Weights of a small transformer language model.
Architecture: LayerNorm before each block, learned positions, biases, tied embeddings.
Training: a variant of Adam for these matrices, 395M tokens, 6028 steps.
MLP neurons of a small language model. Each row is named by its layer, matrix (down: output weights) and neuron, and shows model dimensions 80-143. Each number is 200 + 20 x the weight over its row's rms, rounded and kept within 0 to 999.
A block is one neuron, or neurons of one layer that tend to fire together. After each block is what it responds to, as a language model described it from the Wikipedia text at the highest values.

L7.down33,205,221,203,197,188,186,198,185,191,210,216,194,151,217,168,159,234,199,240,202,197,175,249,209,164,163,196,193,248,195,221,214,213,178,177,193,201,224,199,190,187,193,190,203,196,203,199,200,224,197,221,200,195,190,211,222,207,223,227,202,218,213,210,198
L7.down210,206,205,176,203,214,215,211,185,186,199,202,191,231,160,169,196,217,225,226,207,202,181,162,183,218,192,190,233,182,214,183,210,178,225,167,201,245,194,195,199,168,193,210,210,162,211,195,194,221,196,203,182,167,193,202,171,187,188,201,196,173,178,204,137
L7.down358,234,190,178,203,206,217,189,159,232,184,180,207,181,215,201,208,207,193,192,206,195,185,185,202,225,216,215,228,194,202,201,197,194,132,179,214,224,212,193,197,189,215,163,240,229,182,172,222,239,196,197,194,222,202,197,188,196,207,215,205,227,212,197,232
L7.down561,192,177,189,214,216,180,213,199,211,165,203,165,180,190,192,211,188,198,201,198,207,200,216,208,182,223,218,209,191,146,171,176,217,192,210,212,189,190,168,209,215,222,203,183,172,219,195,175,168,195,253,164,225,224,215,242,228,216,214,219,202,234,217,219
L7.down572,197,206,240,184,236,199,186,187,229,217,170,191,194,170,193,191,169,238,161,163,221,208,210,226,199,221,202,190,196,200,215,177,179,158,210,217,182,186,173,198,205,210,195,192,195,190,192,182,201,201,174,204,202,213,239,197,180,183,202,192,196,205,209,202
L7.down640,231,245,167,202,221,183,204,207,198,216,205,186,193,223,210,200,210,199,184,212,162,195,220,199,176,204,235,176,208,178,196,201,197,177,202,187,235,214,197,189,203,217,188,220,183,217,197,209,198,203,226,205,221,213,202,218,200,211,236,194,176,209,232,188
L7.down688,205,179,145,214,195,210,221,222,210,190,214,179,176,195,169,214,186,193,213,193,211,135,215,236,181,190,193,167,184,242,194,182,173,200,199,193,188,204,199,200,189,198,163,186,209,180,181,178,189,219,202,233,205,175,195,201,201,189,182,236,183,217,201,233
L7.down695,235,195,204,231,176,197,205,231,210,202,201,228,186,209,244,183,233,195,206,190,206,196,211,219,187,190,213,179,212,183,216,195,201,216,174,186,207,187,177,231,216,193,221,204,169,220,206,199,195,217,168,210,198,181,216,172,188,264,170,183,208,201,240,188
Word-internal pieces right after a short opening fragment with I, l or Al, mostly in names and places, e.g. Isl-am, Icel-and, Al-ber-t, I-d-aho.

L2.down241,200,201,135,199,206,194,207,224,166,203,214,181,215,208,213,223,213,174,202,216,168,212,209,161,201,188,199,184,204,202,220,237,196,202,227,223,195,208,186,171,244,178,183,180,189,221,178,196,215,211,199,207,208,187,210,161,186,205,188,211,183,208,232,167
Word-internal pieces starting with a vowel, mostly "ap", "ar", "and", "art", inside names and words, e.g. Ch-ap-ter, sh-ap-ed, Can-ar-ia, An-and.

L16.down44,209,198,181,207,205,245,207,160,215,189,185,195,159,216,210,198,213,179,168,211,245,196,214,220,161,192,229,187,161,188,219,210,201,203,200,188,196,180,192,198,173,208,229,211,199,224,199,234,202,207,214,201,180,198,171,208,216,200,211,224,206,173,187,229
L16.down49,197,212,205,202,157,215,186,197,209,227,187,208,217,191,209,176,201,200,205,224,189,237,232,190,217,190,170,191,241,203,176,206,204,211,162,209,222,201,206,189,185,183,182,244,194,188,210,185,198,160,198,197,207,188,220,215,256,168,184,219,245,183,203,164
L16.down99,193,186,208,210,162,195,195,180,241,244,198,169,185,187,210,219,199,195,217,203,163,153,164,199,196,188,201,221,192,215,219,229,226,241,216,187,184,200,188,233,170,211,203,212,193,194,170,217,215,194,198,235,199,187,200,201,178,207,198,190,180,205,160,199
L16.down153,215,175,212,212,202,221,195,233,204,216,201,167,160,145,186,223,193,191,211,201,229,189,233,208,222,169,212,219,194,206,228,200,180,178,214,199,244,210,226,196,180,197,220,219,205,217,170,213,186,196,216,221,193,212,228,224,207,213,141,193,217,231,191,215
L16.down165,218,222,196,201,199,168,232,191,205,182,217,205,215,215,229,225,181,188,219,195,175,172,185,225,163,145,222,195,184,196,223,210,206,198,212,238,188,198,192,195,204,179,201,175,211,167,155,199,166,202,206,269,208,195,222,167,174,196,198,229,213,186,196,177
L16.down486,181,240,226,224,203,225,194,182,199,189,208,194,197,164,164,197,224,218,175,197,213,172,193,199,213,192,202,236,159,193,201,226,197,178,203,174,196,166,173,213,211,193,211,218,170,185,186,218,202,217,203,190,212,184,180,219,151,184,220,192,199,198,214,208
L16.down698,183,221,195,214,214,188,224,228,196,184,179,204,178,215,182,228,196,217,155,213,188,194,207,255,208,193,152,204,207,221,231,195,215,172,186,215,202,193,200,174,219,216,157,249,213,194,246,194,229,205,169,215,193,208,202,198,179,203,204,174,188,214,204,206
L16.down722,170,215,211,230,201,227,186,202,239,182,204,189,198,234,226,214,214,235,198,188,174,199,206,222,196,201,195,218,170,214,228,183,179,227,202,163,225,201,224,189,201,221,202,185,197,235,152,212,193,199,225,224,199,170,194,210,207,191,232,150,228,181,174,209
Early word-piece fragments of longer words, most strongly " not" opening notes, notorious, notable or standing as the negation; also fragments like vir|t|ual, pro|b|ably, c|ertainly.

L2.down173,184,166,198,192,214,191,193,208,212,172,206,188,170,192,208,182,202,192,213,192,196,185,211,234,194,187,202,158,192,218,202,212,198,187,211,225,185,203,213,220,226,220,188,204,201,204,208,161,198,218,210,187,184,182,200,193,189,202,192,207,162,177,193,236
Word pieces continuing a label word at the start of a table column, infobox field or section heading, e.g. T-ime, Aw-ards, S-ummer, plus === markers.

L2.down717,216,236,204,200,213,199,214,165,199,161,190,220,219,220,147,206,219,158,172,203,196,237,231,225,210,220,172,204,220,213,188,204,165,221,202,197,209,208,196,189,191,224,167,201,229,226,198,202,222,224,188,177,249,200,195,171,212,199,208,165,224,207,170,201
Final word-piece completing a word inside proper names and titles, e.g. Instit-ute, Sci-ences, Communic-ations, Smash-ing, House of Representat-ives.

L2.down214,211,192,220,168,199,195,214,203,212,179,213,207,252,187,180,213,209,242,201,197,218,221,219,219,236,218,178,192,220,204,161,169,180,186,198,212,188,201,193,184,192,191,167,183,194,189,192,191,198,187,216,166,171,206,202,210,232,210,169,173,167,176,190,198
Final suffix pieces on nouns, mostly plural "s" or agent "er(s)", as in song-s, keyboard-s, songwrit-er, club-s, engine-er-ing.

L7.down102,191,206,162,201,219,194,195,181,233,205,207,197,201,203,190,196,202,215,199,165,212,211,175,212,220,218,190,207,245,223,152,169,224,183,194,205,169,181,193,192,208,199,155,197,241,197,199,184,202,215,210,203,206,193,227,189,207,230,211,227,193,160,192,217
L7.down120,199,212,199,212,167,224,187,202,211,161,174,197,184,184,186,220,230,201,193,194,208,207,208,199,208,232,182,202,185,205,221,197,217,215,213,228,226,189,195,228,167,181,204,202,225,172,186,212,205,209,199,182,184,190,205,221,219,181,192,191,215,167,218,176
L7.down131,227,194,227,230,218,195,183,190,190,153,192,196,209,161,241,199,187,183,217,189,178,203,215,176,167,229,195,183,197,189,213,200,233,221,213,191,201,216,189,214,201,219,212,212,246,216,199,192,195,213,196,224,165,200,227,200,208,154,152,217,235,208,186,217
L7.down316,194,220,196,212,175,210,196,183,225,175,225,216,150,170,201,216,219,188,146,192,226,177,214,220,194,201,233,184,198,177,178,187,209,224,217,192,221,208,210,202,222,192,212,207,209,232,187,222,176,168,233,188,194,197,227,216,218,173,188,207,177,185,183,212
L7.down401,202,193,208,202,174,207,209,148,195,198,217,194,194,181,191,171,208,205,205,193,235,242,221,248,191,193,189,203,166,205,223,189,198,233,205,193,168,173,243,218,209,190,206,225,206,190,199,213,210,170,191,222,173,210,227,184,204,145,163,198,206,180,242,212
L7.down437,181,171,196,190,213,188,206,162,204,228,214,195,186,198,192,202,203,204,215,195,194,237,180,200,218,221,169,234,170,203,178,213,184,208,224,221,210,214,194,199,215,230,170,178,209,215,175,209,200,188,178,152,188,224,161,216,192,195,194,215,176,206,203,215
L7.down648,217,200,200,211,177,198,187,211,179,181,188,249,139,206,174,188,216,161,219,195,235,166,204,208,207,192,178,200,210,211,186,174,212,195,177,181,217,243,232,208,168,231,210,173,200,175,180,234,181,194,189,219,188,214,211,195,183,223,176,197,209,202,183,222
L7.down755,202,183,205,200,244,192,213,217,232,195,199,188,170,201,223,190,213,204,235,213,214,210,203,238,201,201,187,196,190,192,219,188,227,207,208,216,190,184,222,198,197,215,206,181,216,207,195,212,175,207,203,198,178,172,210,196,233,183,178,198,164,229,183,223
Word pieces inside field labels in dash-led infobox lines, just before the colon, such as T(ime) zone, P(osition), Gen(us), A(uthor)ity; occasionally the or it in prose.

L7.down36,206,196,232,201,229,208,247,197,218,205,200,179,210,193,195,196,213,218,246,182,171,176,195,202,202,223,195,195,163,156,218,212,197,201,184,192,185,200,183,199,210,220,247,193,180,216,192,191,238,213,239,237,202,176,210,186,162,164,222,188,207,216,164,185
L7.down50,193,216,240,216,218,196,217,172,221,194,230,194,194,202,178,164,221,202,177,235,192,197,234,204,167,174,195,221,193,197,240,186,194,177,182,223,188,196,221,183,218,197,206,201,246,181,205,189,189,200,221,196,195,216,202,189,183,183,186,194,205,213,213,190
L7.down95,211,196,166,211,180,196,191,223,193,183,230,209,190,214,208,219,191,198,165,222,202,204,245,187,174,190,237,179,214,203,199,206,189,173,217,211,175,216,162,208,199,183,197,187,225,200,199,193,189,188,176,221,196,175,219,240,223,202,218,189,213,211,219,203
L7.down130,207,206,224,211,200,173,227,151,221,215,197,198,159,225,239,183,196,221,163,200,164,202,211,199,202,187,189,200,197,213,210,209,171,201,214,185,202,179,173,238,209,208,200,214,165,231,188,237,199,211,185,204,196,199,206,220,232,197,210,186,212,204,196,221
L7.down208,223,176,231,227,193,190,173,180,180,192,188,165,198,209,186,191,215,198,206,226,214,209,200,199,174,220,193,171,196,215,208,206,249,196,222,211,180,211,175,178,204,173,200,211,206,223,217,203,171,227,230,225,197,166,197,206,209,218,195,199,190,191,229,230
L7.down523,203,209,191,211,162,190,199,199,170,156,190,176,157,208,195,185,197,192,195,213,187,181,216,198,161,190,219,208,221,180,208,206,166,222,181,199,209,196,194,197,220,235,187,183,179,198,182,208,199,196,206,188,232,197,210,201,214,189,215,207,224,230,211,184
L7.down603,227,203,218,221,211,199,218,177,188,171,181,211,196,196,217,203,233,192,194,216,198,199,190,239,167,223,213,181,182,194,164,206,226,235,212,195,230,185,191,200,202,191,201,158,131,224,193,195,176,219,207,231,206,178,217,210,209,215,169,179,215,204,190,212
L7.down726,188,217,196,230,221,174,174,211,200,187,206,190,195,198,180,207,204,212,176,180,209,183,190,187,198,159,197,195,185,176,213,235,209,183,199,186,225,180,193,207,214,251,192,213,178,241,225,221,201,197,192,190,183,203,222,208,193,200,156,199,183,211,229,201
Suffix or final piece completing a word split across tokens, such as -ed, -ing, -ly, -al, -s, or a colon after Title, in varied Wikipedia text.

L7.down4,215,166,185,208,186,199,242,223,212,194,218,209,200,206,178,182,219,222,186,186,190,185,201,247,175,190,191,225,216,213,222,182,216,206,228,222,205,184,218,179,225,195,198,199,201,218,220,216,198,208,211,214,198,181,187,149,200,211,167,189,188,229,181,189
L7.down97,216,221,195,179,215,219,184,191,225,204,202,207,156,181,167,205,215,186,208,161,207,225,167,190,212,210,174,221,230,215,197,224,214,227,184,254,219,189,213,203,208,237,192,203,239,229,175,216,233,173,189,194,209,235,193,189,190,201,222,239,190,252,223,202
L7.down117,152,168,175,219,200,235,193,201,190,234,217,194,197,185,211,206,215,209,207,230,204,240,179,182,205,186,163,190,247,194,248,197,212,193,220,156,213,209,174,168,199,177,230,218,200,201,228,215,217,190,198,189,212,183,209,184,189,189,218,191,224,190,189,167
L7.down213,235,173,185,219,190,166,238,222,214,202,204,213,222,221,218,195,213,195,190,224,178,219,204,215,207,193,212,197,170,183,238,225,210,208,230,187,198,228,183,196,221,187,183,220,169,240,194,183,226,227,200,208,201,210,205,200,223,220,196,206,174,243,189,215
L7.down542,204,251,205,209,194,183,197,195,202,192,209,221,140,224,189,213,206,182,191,193,204,188,200,246,170,191,235,182,193,184,206,183,196,216,179,226,201,201,186,194,216,202,200,171,168,215,186,194,185,207,230,216,224,205,226,224,221,211,198,186,224,212,206,212
L7.down545,228,208,211,190,184,220,198,216,199,215,213,182,199,193,198,238,227,192,178,203,164,212,211,225,193,213,199,201,226,237,230,206,161,195,202,204,193,200,200,160,182,241,240,140,212,232,174,190,226,219,207,193,176,192,195,199,174,227,190,184,206,180,168,190
L7.down554,214,183,202,196,183,190,185,229,213,169,195,224,165,193,178,231,202,229,147,164,200,184,216,188,193,217,210,225,204,194,175,184,237,194,222,216,239,207,217,181,161,213,230,207,192,244,213,169,208,234,223,183,215,177,232,185,190,183,205,222,215,221,202,220
L7.down588,209,257,200,214,205,160,212,183,208,170,175,197,178,212,202,198,194,216,180,200,187,187,223,210,192,165,219,196,211,184,172,194,207,198,224,212,184,200,192,242,190,176,205,200,175,174,173,185,191,201,217,225,222,180,204,191,216,207,230,195,247,194,213,240
Fires on the second piece of a word split after a short first piece, strongest for dou-ble, dou-bling and dou-bt, also cru-ise and sou-thern.

L16.down18,185,183,186,188,214,172,180,196,178,208,227,209,196,189,220,189,190,179,208,176,208,219,188,214,200,221,183,168,187,200,231,210,184,180,203,159,188,169,204,205,216,201,207,197,207,194,201,211,195,262,195,187,188,191,229,200,142,184,197,211,202,218,234,198
L16.down74,187,196,176,188,213,171,206,177,184,217,187,198,193,202,180,211,221,206,173,202,229,149,204,191,200,182,201,214,204,221,193,215,208,198,238,239,206,199,220,224,202,180,204,209,184,221,210,236,203,203,183,231,178,194,184,209,211,202,220,217,215,178,153,177
L16.down246,186,195,186,198,220,196,185,213,194,211,252,161,159,155,199,218,206,205,158,230,200,199,212,190,206,197,221,197,185,198,180,202,197,217,199,213,216,217,202,175,216,208,206,184,204,190,199,216,210,214,221,183,212,210,194,207,174,187,198,205,222,226,166,166
L16.down272,198,212,205,198,188,185,231,239,207,221,198,193,191,238,227,188,177,168,227,213,196,156,208,231,205,229,197,191,226,236,210,158,226,204,215,240,211,174,223,225,183,208,229,185,204,221,204,218,189,202,188,186,186,182,205,189,206,189,158,203,200,166,192,226
L16.down338,217,159,214,186,185,219,240,183,197,181,228,195,192,212,211,226,212,199,202,216,191,140,187,206,206,171,193,220,209,212,208,219,190,169,179,196,199,215,214,200,205,196,255,205,201,231,220,197,180,187,208,192,192,172,215,198,204,161,230,198,229,169,207,204
L16.down392,199,224,212,170,183,174,224,221,183,200,210,212,187,219,190,210,192,183,161,213,174,171,167,207,181,198,193,178,207,195,211,204,195,207,230,210,170,200,166,196,186,165,170,231,198,221,194,220,212,186,196,182,231,185,189,190,185,161,198,228,160,224,219,187
L16.down537,214,189,213,243,185,203,206,193,209,180,179,216,223,182,217,208,229,173,233,223,217,186,204,200,164,187,228,224,194,219,193,221,143,186,194,224,198,199,214,194,216,182,178,209,178,217,182,192,201,211,190,197,186,206,159,204,205,224,177,228,209,158,208,173
L16.down673,187,181,225,224,213,201,208,183,232,230,204,175,210,218,199,167,210,196,229,195,219,210,209,216,215,214,214,184,209,222,201,200,197,184,194,173,150,201,178,219,217,194,199,188,196,216,199,173,196,191,190,194,205,210,186,209,150,198,170,192,235,225,204,197
Tokens at the edges of Wikipedia structure: blank lines closing infoboxes, starts of section headings after ==, and word pieces inside list or table labels (Suborder, Sport, General).

L7.down94,205,215,229,227,183,218,202,232,227,224,186,183,201,231,244,215,182,239,221,225,191,161,180,192,204,208,224,210,228,211,188,210,198,222,213,201,181,206,243,225,195,176,193,192,206,162,181,205,215,223,188,221,161,192,196,206,186,206,219,196,208,184,183,229
L7.down200,216,183,177,193,200,230,193,205,209,204,210,212,179,201,171,179,190,182,220,157,163,187,229,180,174,238,197,195,196,160,244,245,238,153,208,209,197,218,202,223,193,202,208,197,248,212,216,193,208,187,216,224,224,195,190,243,209,222,195,209,197,208,186,174
L7.down369,201,161,167,186,224,193,208,196,197,204,201,183,210,215,207,188,201,235,216,185,190,156,205,189,178,155,196,207,185,190,207,202,178,186,206,192,173,200,224,226,187,198,240,155,185,181,186,195,244,203,209,208,185,164,196,217,177,221,216,198,208,191,199,218
L7.down465,176,186,240,176,218,194,219,203,205,171,222,195,170,200,173,163,213,201,207,223,210,172,202,149,185,208,178,190,213,226,211,214,229,181,184,202,205,222,188,175,207,213,194,205,206,212,187,230,218,177,205,218,224,231,216,183,209,193,202,224,210,216,204,172
L7.down495,208,173,172,149,186,188,195,179,217,168,177,179,158,215,200,212,215,184,194,220,208,212,231,199,162,185,222,193,199,207,227,224,219,198,231,221,213,180,207,208,183,219,198,190,178,208,203,215,220,171,184,177,181,184,222,226,206,189,176,207,211,193,205,172
L7.down541,171,175,203,205,176,192,211,208,198,189,184,200,205,185,194,196,212,239,205,191,206,183,194,208,168,227,218,198,203,188,186,196,217,182,174,206,226,225,205,196,202,173,238,165,194,193,218,173,220,228,216,264,172,183,189,215,158,211,202,204,214,194,200,201
L7.down724,192,187,186,205,226,184,219,209,200,210,205,215,184,194,192,163,219,193,178,199,204,177,258,201,208,220,203,255,206,211,201,201,216,183,192,220,209,202,151,196,169,217,168,240,188,238,197,196,196,224,214,251,232,216,240,164,184,195,196,219,197,194,185,169
L7.down760,185,191,193,218,190,249,178,208,193,195,188,192,200,213,186,165,226,233,215,184,147,220,194,219,193,152,179,214,207,179,184,176,190,217,192,198,207,213,218,216,196,213,185,193,195,175,175,223,185,213,196,199,225,210,217,187,191,207,203,201,196,180,211,177
The word right after a modal, auxiliary, "to" or "who", usually "be" as in may be, can be, could not be, or a verb's first piece (bec-ome, under-stand).